From a checkpoint of a small transformer trained on Wikipedia: vocabulary 17141, 14665 steps.
MLP neurons of a small language model. Each row is named by its layer, matrix (down: output weights) and neuron, and shows model dimensions 176-271. Each number is 500 + 40 x the weight over its row's rms, rounded and kept within 0 to 999. Numbers have three digits each. A neuron's up and down rows have the sign that makes its largest values positive.
After each neuron's rows, "fires before" lists the tokens most often just after its 100 highest values on Wikipedia text that the model never trained on.

L2.down137:519411589484530550474510534506406550438442435512415455483511434457504581474485508506468449546560516483491521502512544466545448496512497482546444577481554407480520462535559486469527456475435540451521460482471477404448519565506532538430477485550449462496500498535600485534483593528481530499
fires before: ", ", ". ", ".", "to ", "in "

L8.down373:504470552497504584502502513512576632551552600428494503510518496471501488455516511504481522451483483503481501509489582513524498493456535521505539532499529461497537528536545472496555477441510507586411477517477549611630449519502563445483503509489540506476557478516567522472532496500454511561
fires before: "| ", "- ", "The ", "==", "In ", "== "

L3.down66:539496497498481513529504491432537586494513437537487474536486558523485494412448437473442553469480570492560501527527523510483406487477477473508498508488547512459533516450520547624493457442492447517444516497461499565459470506540527462462536517512530475445453539486372468536494503490476441461
fires before: "| ", "|", ","

L8.down663:430457484522520540538467484556495491527456510514419502505441469511502498480465474506532520459508445502507476528481545498479496551566502461503496474501520516561573484478468482508455466442513573469507548494516511486511438456478524447492450503560558452464469503490472463505514489542480539489
fires before: "| ", "201", "200", "- ", "202"

L3.down660:502515573503519498395512470581479476505547418523537475451527498493473458453555536514481553566516488467527536529506429474428450577443570514563452505461461545463438497512479460505531470460485509544486526510478548573463485474519501483542511551490549508473505428571508471513480509486411500453
fires before: "\n\n", "\n", "2 ", "6 "

L5.down983:479569490551500480450542537531514549485489505561479595469543533479490498459504534418470490513475427503463514498552475537519473415494516559539507500598475438463525493462555466516536549495496469435452492506455552485428506525538529513484540483457578557552483473556539606533530482481498542480
fires before: "\n", "\n\n"

L2.down17:495607505489561479501509484506518464498497491453439527559526536491546594581428448519516483572535468526492525422504476486532570569558470464530439449469507549535495506506501477527532493546459474540497486535523489521513536440452473538556412498495554493494550506478431494470467432480417532489
fires before: "| ", "; ", "|"

L5.down804:508531536498505453430553460474521549443481497513522471561522478497523467496560459610495490415549499536587531583528534592480498488511533431529567521464520452489463549519474529490477518474465471547512539595549439484566471462486493497553497543538532556468475523489493547513459461438452486458
fires before: "in ", "by ", "on ", "and ", "at ", "to "

L9.down309:520504563529495486543491512473428528536502541555441449459579517504498523463495556481534502435441546527436481464499536510490570488482484483553527460476509480515437473496557530502491507405513454477489460506572576407529472469470460516564526456456549503429469469471476509462521485422424581521
fires before: "–", ")", ", ", "– ", "-"

L9.down99:534495474510501441460557562439569461514470474442475511489445536460566481465518504572510534512537530484507449477425525462483538454547433451459467487464503544500437551450508518555534510559537481534473442494512477500401460508542538536461518596492588508522496534555459452473429489487483504461
fires before: "\n", "- ", "\n\n", "| "

L2.down313:468534476468521559485494507472529554485498493553482503497435509424486469533465452542526466521505487468548544569456412473469489524464578498492529515558571495469546440511512463521443482404438461416465428507492487500510531498535456498527545444498544474482482450483403417501437456471522496467
fires before: "| ", "|", "."

L8.down559:499493454528408567451507499509441481525512536511524546461524600492518490484525543563532550551444529547558583557462446498520511469483453479484536463492502487500550432464563456545507537476483483413446435504508513551518469482504524480525460469483548497479523524495457542502449381527577467456
fires before: "\n", "\n\n", "000 "

L9.down722:539534523571480553545477446518552561545562511532549505513423512485487513513523499459501482431436470515479454486532554489483423489509538513537456487441496482587443477518472461559503531486483509463500537466487482431488460524547459545466469477572475527549512525510447450487496551533478505463
fires before: "| ", ". ", ": ", "ment ", "–"

L5.down239:456511516489476539534522533501437466467461506527533449471555517523504478438508481503434510487468540501523563454498607518416446489465407520517525476542512512526526502406505504518545539567502475458543450502479548464542494409482460521491575522501564568436428520550513487524498494485447421560
fires before: "of ", "was ", "is "

L3.down10:533505440459487555475483505463411430457486491514540486558582560466491496460533409515506532514445510536528476460474530504506525466492517548496508488552487465447564544502563456494476453535475516567519511495444520416462465482454434522536490582446483455528546492499567468533545523553432568478
fires before: "| ", ": ", "|", "; ", "in ", "defeat "

L2.down344:544491456456499488472496504474484478443485522522527550526458516459534532545528468454525530469461455505467495587441479494420557548570528483495482517572531493488531384478499545559442499480466532392488429516529484593469470434443497559462502436508509463551536572485515572490420446532578488453
fires before: "| ", ".", "|", ",", "; "

L8.down1018:495550512473507404487496502462454481552485469487441527465481465491490560447490521508504510475470462452446489483455484583475506480532456491443470514561509524502447463487512475494544582564470404494455514555506499494440508545442467450458510524492479486514479502471494481463508496503504553468
fires before: "| ", ") ", ". ", "0 ", "\n"

L8.down1010:451531520493585582543461506545507441489480492572520544543454495525513448559534465542473475533546466483572574481557502523496483585507513439513530553466525487499574457492486456432425435420512416508502521499522426441500507432543530538544563493453518506491589502529532465426426476483520529504
fires before: "| ", "- ", "The ", "=="

L3.down755:487487449476482510483479553496427461412571518418559491547532542532488528485566498479540529474505480479486561515515507573479538529537466490538487464491527472518461480528538477509412476480476538566515548445472472494504531510540507502512509496503512496480528479499588530483512455435482494521
fires before: "==", "\n\n", "\n"

L3.down911:497519379484510552529508544455550488556544527470447453443521523406502473560494476522547512432485469492482472542459513545461559511489566399466537531472530534447507535416526530425492501522491529493548503503434391476523501482464509471473476582468515560511470512439424470492491517600471496431
fires before: "| ", "==", "|", "in ", "==="

L8.down424:417494500516547467447442551414486542423509533408578373479538448492479438530516526572481526498505455523503485568509519467447563477501538475559579544503558523585488550455538480513467495474541448580462469570498474520517489529495510512480478507585551466461509584437468516411449481489504443397
fires before: ", ", "194", "200", "196", "202"

L8.down205:414550488488556521455504540431543488444541399501445516523467489501530488484506513452461451526499467504537546449440413574469485489506496539476551535499482437506544542490576453534450483575449495484530498599539437447594538489488487472526500495482492483499429488464535464508463458489474428541
fires before: "- ", "| ", "==", "The ", "== ", "In "

L9.down814:587542482517536457498562571474500554459524557523472522540508489477438520553482485490566544489534570484504524476515520492572500539527464565503470523558487452452473458547483507492471453498539511416457457504506418446318566483560457574499500477454491437541474449488467447460482505420522482430
fires before: "s ", "t "

L3.down680:539537477506507511532476507425484532461472458513490488493443516455542464511507472538459423389468522463473546522476545504421553495565581542387479582521576497482552553562539525450455473503405524461490488518492546502517558543473475463532543441517498471574580493501464439514482471485494497476
fires before: "| ", "|"

L9.down849:517479588527566551439505477471568464500505507487452495485508530473443470483467522527505492479543435481485521534464506524467626465479505585466463492430437515508511445464459496501431475484488522542522440560509533489486536533516431508502464546515498498551453429501481494541480535483601508473
fires before: "\n\n", "\n", "She ", ", "

L3.down857:387499505515509535519524449460442572564464490536487450472515545471467470470455575513394460436462472486500466497484530544480481499567494494572460506522433470419503497465511535474528402458447500504502503524511567501556476489547444453454441492442436541485502389508474511486512446539464471496
fires before: "==", "in ", "to ", "on ", "life"

L5.down334:452486538432454518449552530563462469457474521433551474458550458444562448498507465515539470452555539439535455525447509519412507477450503529494499529496527431514565484549536552554557528510468505546542497512546442490477435527497456482557503531442566537464533517464538497460495501548433468465
fires before: "| ", "in ", "as ", "by ", "to "

L3.down679:442608461458605532508599500476476499499510535535466519505509454538521478489536460528492498418471447539513507483513477482546509535466508602517526488405524455503452484447427557536441477508512525457447524484540434533522589522498416542560496470437505516442488454507557474516471458498527457497
fires before: "\n", "\n\n"

L2.down488:562486505566435548527514507471520487419471475517527539466487487465484432445499445462464482505485502462492440480532533522520474451530466568551465472462611511456447594527489433569471519422536466533567507480541483465571467466469542505510475489466482433477491561494488476489465585520486480591
fires before: "\n", "| ", "\n\n"

L2.down105:540520477488569572515546552532419459560527572527464503434473471521484503474509507549548501498456511549563517544523500523472483496509495560516497479515513447508549461504506488522574586547506485476466456495452493467473446482486528438470531454481542491548491489481469467529473429451578446551
fires before: "a ", "| ", "an ", "aged ", "==", "was "

L3.down915:522529517531515493544499490504478485484546482511462519471416438533452513477453511398462525543563488521526447547466477600496496474482514414464518504495532466471525561541561492464435503434559521509548479502467542610548491485495473478537504484506548489543493470501510484559473496515500503549
fires before: "| ", "(", "|"

L4.down478:460471465493571485514501488506417457456493480581516470439565483496480478453504509478526432496468504476421482498457489438491448510510642416454534519481447509462519472473544522418503507540555447504519482436510465496583476483505560531502498481506447439546517480492510559503445437534487477543
fires before: "| ", "- ", "("

L9.down1022:522523451480494514528507472512569466534487483551463514491573463453496484539601529487516434607506447519540461555532492505513498580497513477481463511526494505529510515440498425565484494409549420521527550505523514526399477428487524551498496449486491573517505524487512549542527446454517557459
fires before: "\n", "as ", "\n\n", "than "

L9.down207:524505442532525491489443627503497478550446537509534492540471497507450527447495486447560457433539508497530464590481498482557523473520460527513483531537481500501501444501465436464473469466562519448509479488534461491572505553560452477524580458496449443550501504453464479402528574463513492453
fires before: "of ", "to ", "in ", "for ", "and "

L2.down798:470495484567477442535491511539560484542509480523467496561522506511491488528487518420537472486469483476479561513487493546491509492463434440416523521469486499463482518501499449460471512489521439557483546484550495520576470500452491488497464514415522500496575502528496475541489544554473452552
fires before: "| ", "==", "The ", "the "

L2.down398:495469478455467441448409495482557422500535434475510501467484544488525493570485481519482525465534487564486509503465406536479560454499511533591529498585513484548508530465426494534497484553443536454469388611512445449423537481536564466468502515487460473493488482427510540442480530552477470460
fires before: "| ", "|"

L5.down206:511511551525440463540571509528566531496503429517515552570516475543589499474456477504431476450450484407505423524599452536451492525530506511513515527588507534524513484504446490546501484558453505535505545520490512568394440498492451486529499551417491451525513521488452514463447493483452469505
fires before: "| ", "|", "(", "0 ", ") "

L5.down398:524502538429490436461440497517559544522518554481493524490486565513493529471463418528470499508502497520526484576523405487512493489560523438447474457521537462578499432545433453463499511487481489507465551518563588436462530510509491470460485512489530508511529471451495510461490494560579488531
fires before: "s ", "201", "t "

L8.down789:524470462508505490511538502519528464512480511468488490459450452525449452494510446534480445531505528497514527489569512516506518450485475471432506589455491466508496551503534508420441545519510455480513461483543481588702551513481482537530494485550514456437526448499532575510502415448495499447
fires before: "| ", "- ", "==", "The ", "== ", "In "

L8.down551:503516530536532491491502490484560504491515530561439488481472492436473477466540478532559487492489575557495515435498490435493438481541501503473536488524494424454465489516424487497531491446500475556500559501442504492476497532528503484506512523617398477483464538522411476479474494500525522453
fires before: "|", "\n", "\n\n", " "

L9.down723:517500481483520441486485500481472472471522521533492544520548527533542512494531559531547589461461540445481591523483476512518546458478447535497522481469483547523485480587548492462478442534519473507516518491372526530565487494523405508513553552404484442483477539559521497482501506477440534528
fires before: ", ", "'", ". ", "\n", "."

L5.down980:455500457554433489529560508441497465500546449567535457505483472610492495468450541450474456491537464529536450483445489503442483521475530525472466508509478525558477528566577468515514522459451578532487495504532470501501476472497477535562519472499522487564538500448515453526489498487542483562
fires before: "| ", "|"

L3.down985:506520546480515475457533496563448493559519453530464505538537495497490586424442449511536501524480477528533488446499435465506430544447460469503536537600537545527504574386440490532483519546484472491526488482516459470504513495436477494516555548526543561506440501539434484467531513508535683447
fires before: "| ", "(", "|", "and "

L9.down672:458449478529520526440547533439532486506514471492509503476495521476453472553525525459543522516567485550490483441531445577504499462510516520491513565504511549472493492432514511519473453497509473441524453487521544428458502424444498487495485540475487430534472471502512528477475486510514424448
fires before: " ", "| "

L8.down763:504521582525466418447482486488469498494547500473496488462535473444481484446541497501525509489503491566465446504536563486516463552467577506615498438516530508582479501474511477513529470475458502503484530494552490389463508450477505531503504509445476426490530517500512524493539421483506493446
fires before: "to ", "–", "– ", "194", "1 ", "| "

L5.down382:548523537531524519510533457542546465540449464507546548544467465562556506574513446482506445491556521558494606487469442482525522482473487480494552505493507569460559510474448493487444535547464475512483588476512490480501499511479534498439479555535494506471534481455433507494493518453554485499
fires before: "| ", "- ", "He ", "The "

L8.down196:516536529495544519494441464433575501436508599530536474489466560493558500480525490540566440511464472505511522519543504598517514500522493491507502592490469504470503546510515462512517507544511539473525505486495480583498495518434524585441525471444529456516424499524585539422541489494579489498
fires before: "| ", "- ", "===", "The "

L8.down346:522532527496544459506470467444512484540551504533589523429511500536475545559509554449512532452474553510505457452527428431530434496473396455439458436433456453533483470498535490540491467441485552492504506476488480460494470539508458522514492529463502440540516487484422523536493415493549545470
fires before: "| ", "−", "+", "The "

L4.down198:514537460532449495466549529495513506467502492561457514552534510464501501512442511501514508527503511511520419517502451405455482452468542479475480491513467486520530495486444561543521498529500567606428485557508424493441510537428486499529479488455477482560552577475581531506567497485556450461
fires before: ", ", ". ", ".", "\n", ": "

L8.down742:496487430475486538489476532498457494503532478553455518436490512460523435439556474443496559457533484521470584524488495517433485540514504557540517497474532414444526523517501458508461514546464490439476502553497491453590465514525544557560492498494514527482534515497433426540577437408503498466
fires before: "| ", "- ", "The ", "In ", "== "

L4.down443:545544587477470537463487556554502519514406513418523494541561493448509500533552467517543536506488431492501528558577511502535452429509441529469558527484473492493484529559485485442490569534550520475539474554467505430424507482478450502511461483483438518514541506493507453530417502601530469524
fires before: "\n\n", "\n"

L8.down12:462522476460523584488567476519536482571491504489442504478470474453509482468542439480523556462501460490467501460444487416545478467542517476506610508507501554504491529565478518532458501574483448516492495501503525557409478513516435567506495531438462593455451534524547496510466461541549485485
fires before: "\n", "\n\n", "– ", "for "

L8.down958:430445500481499550483465535510522463428487478530565570508476477517510429469520459512472519493483496498554488499469462475518467495482492473482500486494480494535450476464515435461443510506485512555504439502534490524589507462477501506521441491512473510513553556525494538496470511509495486514
fires before: "| ", "- ", "==", "The ", "== ", "In "

L8.down836:532570513466510454583481494469462495506530478500507508475467463514516400503498472515491539472536487498434388532520511493493494579534556530477518549523448473521495554527537503530531533563488474539539485506471491429593458530470536507645475473484483510506518512515531446520488379566515523527
fires before: "| "

L9.down737:508508485518447523480531503519531503541442499503421444475545489499508489534467432504518467524572435471472513518532467526472456472528439515488546524503506468453484511530522486453550588493502475550491531479592505478376529542484553542532578454423552513496505427505546471497517490468428500534
fires before: "\n", "the ", " ", "in "

L4.down536:501532540466544472466572498559434511487454512481406530501522460497470545510452510519435533530561518538558510500496551500541563478500561477493520454493531462440485545502480489578441478505400563447504562578470453476510526532462489451441492552501421496500509506429496505494525518511513434464
fires before: ", ", ". ", ".", "\n\n"

L8.down886:508532559540501493572478496530441528519515558553554485523459524521559483528559459546434470447486457512557518492452471481472484460501531478474520474525450450479543544549529476463490464521496461499522472457520513485572487531403477547473476503494524452537595463477525531433554461507477506518
fires before: "| ", "- ", "The ", "In ", "==", "== "

L3.down884:486530450502520420517476501525511523479457479516461567517562520561536564512485507449475565591467517516534558576482423402490455572522552496535494505548494535482518483439450521519543519526488445494557504582524483528502446553484489388538502512476462506497464517509485501493511455524440403457
fires before: ", ", ". ", "and ", ") ", "in ", "."

L9.down421:528563501537468480427461478548479488456493484458530465490573568488504470487542511554499487464483528529495466514457437468485597473548531486543521539438501495483528554466535438493462429481510460506503529539452497483588471522511472498460489448537445520521530541485540493441458532476546560457
fires before: "| ", "(", "|", "N", "\n"

L4.down735:534512511512545419493509543583517525528588479476419513486500532474460517456519546493509581415457438572492508456532459547554526498589533517531458528518536560513524511418547491472439524462465600450453475496570534560433477542546475497512472471489495546442532491471498516534483516432531459536
fires before: "\n", "the ", "==", "in ", "os "

L3.down172:546543547574561491504481498528511538498514451507474551429531516454512475469571479538517573421486529536477499566430468486456606470538464440409452565511516514517495515560567504495531550500430513488491500510553509489549485538469525582497435517482489506561550568502596505499473497550498532441
fires before: "| ", "|"

L3.down739:506482485563566453438500513450489470495535508487429529529492540494543504571539470530539458543427581550538482507537458551473498512490514482494465514477412459428565532428509484555466552475492538538488546513487517402372453512459517527521553436472471441541491593535495575442537486546533465416
fires before: "| ", "– "

L2.down833:492536469526502520492488547391512485480484453457461541495490505495479504483499515496484464449457512496469502508468490503457533546510518481430467531513550523518561487436520488553468474509556466501483479500453487475530453481547507482560551480425468459469469477559430460546490526476540577491
fires before: "| ", "m ", "people "

L9.down151:464564585560478482479532470447467542454484544478463512469514439514545480474525535529452447547535526520465500484511532495521528469509535432587524508446519476509499497533531487480449499489517428500485564498536470474489501501484552539470479562507523436463550519526458505500492532472452475499
fires before: ", ", "201"

L2.down586:417471464503506478479502518472496416588550472506498570539476450546469525461506543487549483511471490584421511473555447438537404565442497560503563449540490464454558501476578505511504530503504576465540446526488536532474510475486522542525512543461497495558496478531553501446517480495374524440
fires before: "| ", ".", "|", "votes ", "("

L9.down659:428469475521483526482534489478477533495493502511419491458510540501511451515557529549453503442389571513487438442541497518503518521561549502488574519475507497491539554528608523544432536557463544491463444529534519579536514499486459524571570554417487482439485466559530492440557520534621473476
fires before: "- ", "The ", ": ", "==="

L3.down247:474460518512531490500501486450535509471485464475519492529495531519485447482559555549540494484513563542502524467532456444507504515490498479556544460491572455535492481479433525493451512449507539497469486506501516487517488560512414559528528515508519492446537475535519444460458473600501445453
fires before: "to ", "of ", "==", "| ", ", ", "was "

L4.down782:480476484535548491505489504532535449514471544479530546516543500507463477528551456562462483464509473500410539409434462550498452480447453451497493440532470482501433453405512472528477482563510457505486523495493533464431615517442530452449485488580431529553558492482506543485559534525453560495
fires before: "\n", "\n\n", "; ", "s "

L9.down633:532508472514511396459550444476429490473501511517460485496510494502544522454538488565485512547496515571440502483534505535483450512453582490491573522424470534489509545442487529500457446487482537557476524448512463486515522452524417470495463485523537557522528508462528542519509435499514462465
fires before: ": "

L5.down886:523495443432547510424459454467513495402539532389449506488443450472467441541522535518469500502494544524444479481519502553577497399456540487536530514465462541512520485506486515460428472477434477448587495513532527467534495442472476446404488475433514566587412571464456501483506519514502475556
fires before: "| ", "; ", "-", "–"

L2.down189:421498508559458525497466417485504525547487506494496502486511462533557530477497525482566530522480456476509537469488521510473502514458449516489459550508524520524539488411531538500400544522527551552483500454461438534548525501436503473573561523572553464520564507504548470508520482555470478497
fires before: "| ", "-", "|", "finals "

L4.down721:522508444472560522499399523451550506528474445470484410477423536533470530457482541490446513429550511523516493546445443432551536530462522466510406465494500519526520474425458531460524506583460424542561453507405494475475490570499425512548519492530578471549513477446494513454443555494503464511
fires before: "| ", "of ", "with ", ", ", "in "

L8.down977:433534493439468585474521519503445518465428531481525514500412450551541546455471544515482519548506491542506545509462508510515478440486465530449517505453509470464506502443508391525470463475588512499531465538511506427656482454532485589511480471496483507511474493460531549469468516482524545540
fires before: "| ", "- ", "==", "== ", "The "

L3.down510:423443545481538508568518492491510511561451426514442461560495434457471485454502485515559494488541479454411592485482546546477364497511467538463433575502527573559500524489482533549501546476460572541545483525529458456416549558547489514476498584488481521452469522481459431587430522520443503513
fires before: "\n", "\n\n"

L2.down22:456482465526439420547435481462528561451496519548514524475577596479475442418551477492552461546562502477571443543495561467499557510586590449500534526525464468471495513480506457555551501452506483524521501477530447537503594522480496485481438544478472521490521560478495615421476547516508505477
fires before: "\n\n", "\n", ", ", "| ", "votes ", "\n  "

L5.down60:578508485512505485499567487507530555509514523495492504517463539482497472543485509523508531497529485539494523460475460519427520492514529461489490463481462490536501519486522537441476488481519493483588487504474556565494474484464511524501482442530501430498427548448544452534445514501461522552
fires before: ", ", ". ", "\n", "| "

L4.down514:485510537438480542411454565537522506485453540474498485549546523453573492486479533488515537467477528498459580385484563531477504544460515523457487458531483463564470486411541540471528515444483441496492505482436529428483444494504447484487492524497510450458524493530570547530459528516521518484
fires before: "-", "of ", ". ", "–"

L9.down360:488482506539486434548502465487481443482485542526372529527548510475502451474483501491545418487475533451506431506511493519506536514501510517539493480496473479573479548499495528458476532536461449448421400468533515540464448509544505430542572516538496458468495582434444477455486465485440514547
fires before: "\n", "| ", "|---|---|---|---|---|---|", "|"

L8.down753:580509498488501521482578503507539493562460530453452560425557431537424473459464574518547554452480482541523464410485492450523493443480520559500471507456550470490476485511489496472419462530486587557516548519541497486406482453515566461546464520450497525520557557494485565441522467548487454530
fires before: "\n\n", "\n", "” "

L9.down388:531506536410502502496565514497498516513549437467490482441466487510495483438508524483399477469490474481516473518481532500490525565504487469528516496513525459449522498552549523427528473490541534516544508502459472495477607475462449460542488534468472530510467421466502541477480508496410521592
fires before: "| ", "in ", "on ", "(", "C", "Reser"

L4.down16:507491459529524507421492473555523532547569539468513516588498443512498506491546481507492430424507567474572520519479462501488541500552518452449457545535448493526501482571526443476445558472487477548474480538480449481463530467551482493554421461399428464525425493509509476506498456491531524584
fires before: "s ", "– "

L8.down648:493378491487603485495519552499538516560566505487483571457487553493510542549510474454505467514559452520508494460469548541460516460514415479447411481473495396487474469503439491506461474499514537458512491436470478457503490480494446508450428495552562520549504529552526502525469487569500512512
fires before: ", ", ". ", ": ", "-", "\n", "s "

L5.down233:448511481397512570464478533543511450505498469471500477483499504570503494429533534508539502465530529525506484487476451521453526468513425521487447561498545529497459487426514483502533494532561550471534548510433534451509447487516508572466448456435443468485485522498527519518523462476446471511
fires before: ". ", ", ", ".", "\n  ", "\n", "\n\n"

L9.down467:527498570501509604503543527460482495504450489547430459460485527465463462515524529533578417438497524527467406590510526461434547505527531461534538500482514562406439514556502502523471509507500461503560494545398536505476493439525489486415600493572506456556486482484464541454485519540499534493
fires before: "| ", "|", "−", ", ", "\n", "."

L3.down782:500541477542507484495512499568468591496492548504538553520486496470518524473457479437452472432531456527489427446493591470537567513538514483522494443502527445556478429519483482433514486559533489468519439586582533495497487481537478519457533486491523493506467418525475453466462546544438442416
fires before: ", ", ". ", "."

L8.down193:451561527492479489543466491434455472457507463561547576462494484492504378505514441449485492515506514497523540493527514490499487518512483514533434442521545457526521493466509490484533505398544480483484495512480499426506457441528409533528539489452501469525529526482466503500530524462480505535
fires before: "\n", "s", "\n\n", "DST", ", "

L3.down683:542521483436586444515517493448488507520499448542545554485470520492620528489488531554483414502539511476435540518477370489437489498485558507540496493470410476446484530434511556508485513500471484527506492518487468474446539543498531498459457542533492424503513552513528545525536491517391451457
fires before: ", ", "'", ". ", ": "

L5.down586:502455521533491527463475513507402452507541465446528511550514470570474485451503466461534497497476542466497551518409479559496451488498524564520508498498502453513503568528483464442491450399497469498549477483410505491483510510514487521461448532463504480485504510526551532473513520468441491545
fires before: "\n\n", "\n", "com", "D"

L3.down136:542474562558449581492530594446581446519514536495486497415448464438381562515610490434498476531490585474540492466396463507515510444473433511506487533499376457511475541443531459505507524500558492488546432462500472460430547541517498529486405466500505499511485459486504460469508469522494531444
fires before: "==", "ag", "\n", "and ", "\n\n", "==="

L4.down44:557528506534507551533445532465540503535499519530518537443487510516484451518471476466492486474495494489575491529534519528529478506470492521499443477461498504462508474483500458513461458502483532500462550517468472538586485520477504443506432486478496517471498521557468483505477459521531562566
fires before: "| ", "==", "The ", "In "

L5.down34:433493503572520500460509475542493482477434443540515534551484525410513499550549475516466542545543515522531548458450527421492502470504525494513584503466500544506529509520492528516443488488473454485482546563528503393514544469462450489510512507532550551483484558521526565452514429476557503486
fires before: "to ", "in ", "from ", "into ", "ar"

L2.down819:512465474494492519519501532535457527485521535505514546506503532520513491521480509456532507473528506537509571498536458461485466500484585511463487478497495508502553485511439503466496504577476505515561486444507480504640417499468524472472561545520458519542537441485481525482493478521499533463
fires before: "| ", "==", "The ", "- ", "== "

L5.down685:501558550418510467560603464513530554499510421520463426515534550487555499509535484568532520452495525480498470560518509444431522510498485441468552464521561465511469515456518490561401511410474491495532484476506469514617496506444551493496485487480482427461477535506472583518458449481450525537
fires before: "by ", "in ", "on ", "to ", "as ", "at "

L8.down490:533494511450523523478562517511501457498440479544575441452508492523488513433523513495528480484567522596537576506523487523440432538399509496533538522470406469514562531451545509490460517517530536522447526461501456493453467506476479547461455512522524559507510434502529545511513447521446504505
fires before: ": ", "): "

L4.down154:537502478527509448526429553474494525470504473471492584433500511533499545517518465500556579513542507542518460456529510464503546507505456448459533493539501510543490474516451459471504550534500526509530533472417427599538477533535462490466550519452577533478482471481426504516389496511436502463
fires before: ", ", "s", "-", "s ", "."

L5.down258:528545464509534465516515498509455538532540499462588481548477525572516489512485488517470453507521448504475595520507488526493499492515485502533510485491508481475544529562474482497506496539498443528563519526558490498668460516439456517523480540486501479499552483497464491485542465467513503506
fires before: "| ", "The ", "==", "He ", "- ", "== "

L9.down292:488484499445499460515554462448552542520487479492474494463567481485503457481536552484538461491434489500456475537524467511485525542473454528498555484549440453511477493440509530540513508487449487393464506455492474515469520462544487500506534469416490545517538511507522482571411409544518495474
fires before: "in ", "to ", "on ", "with ", "by "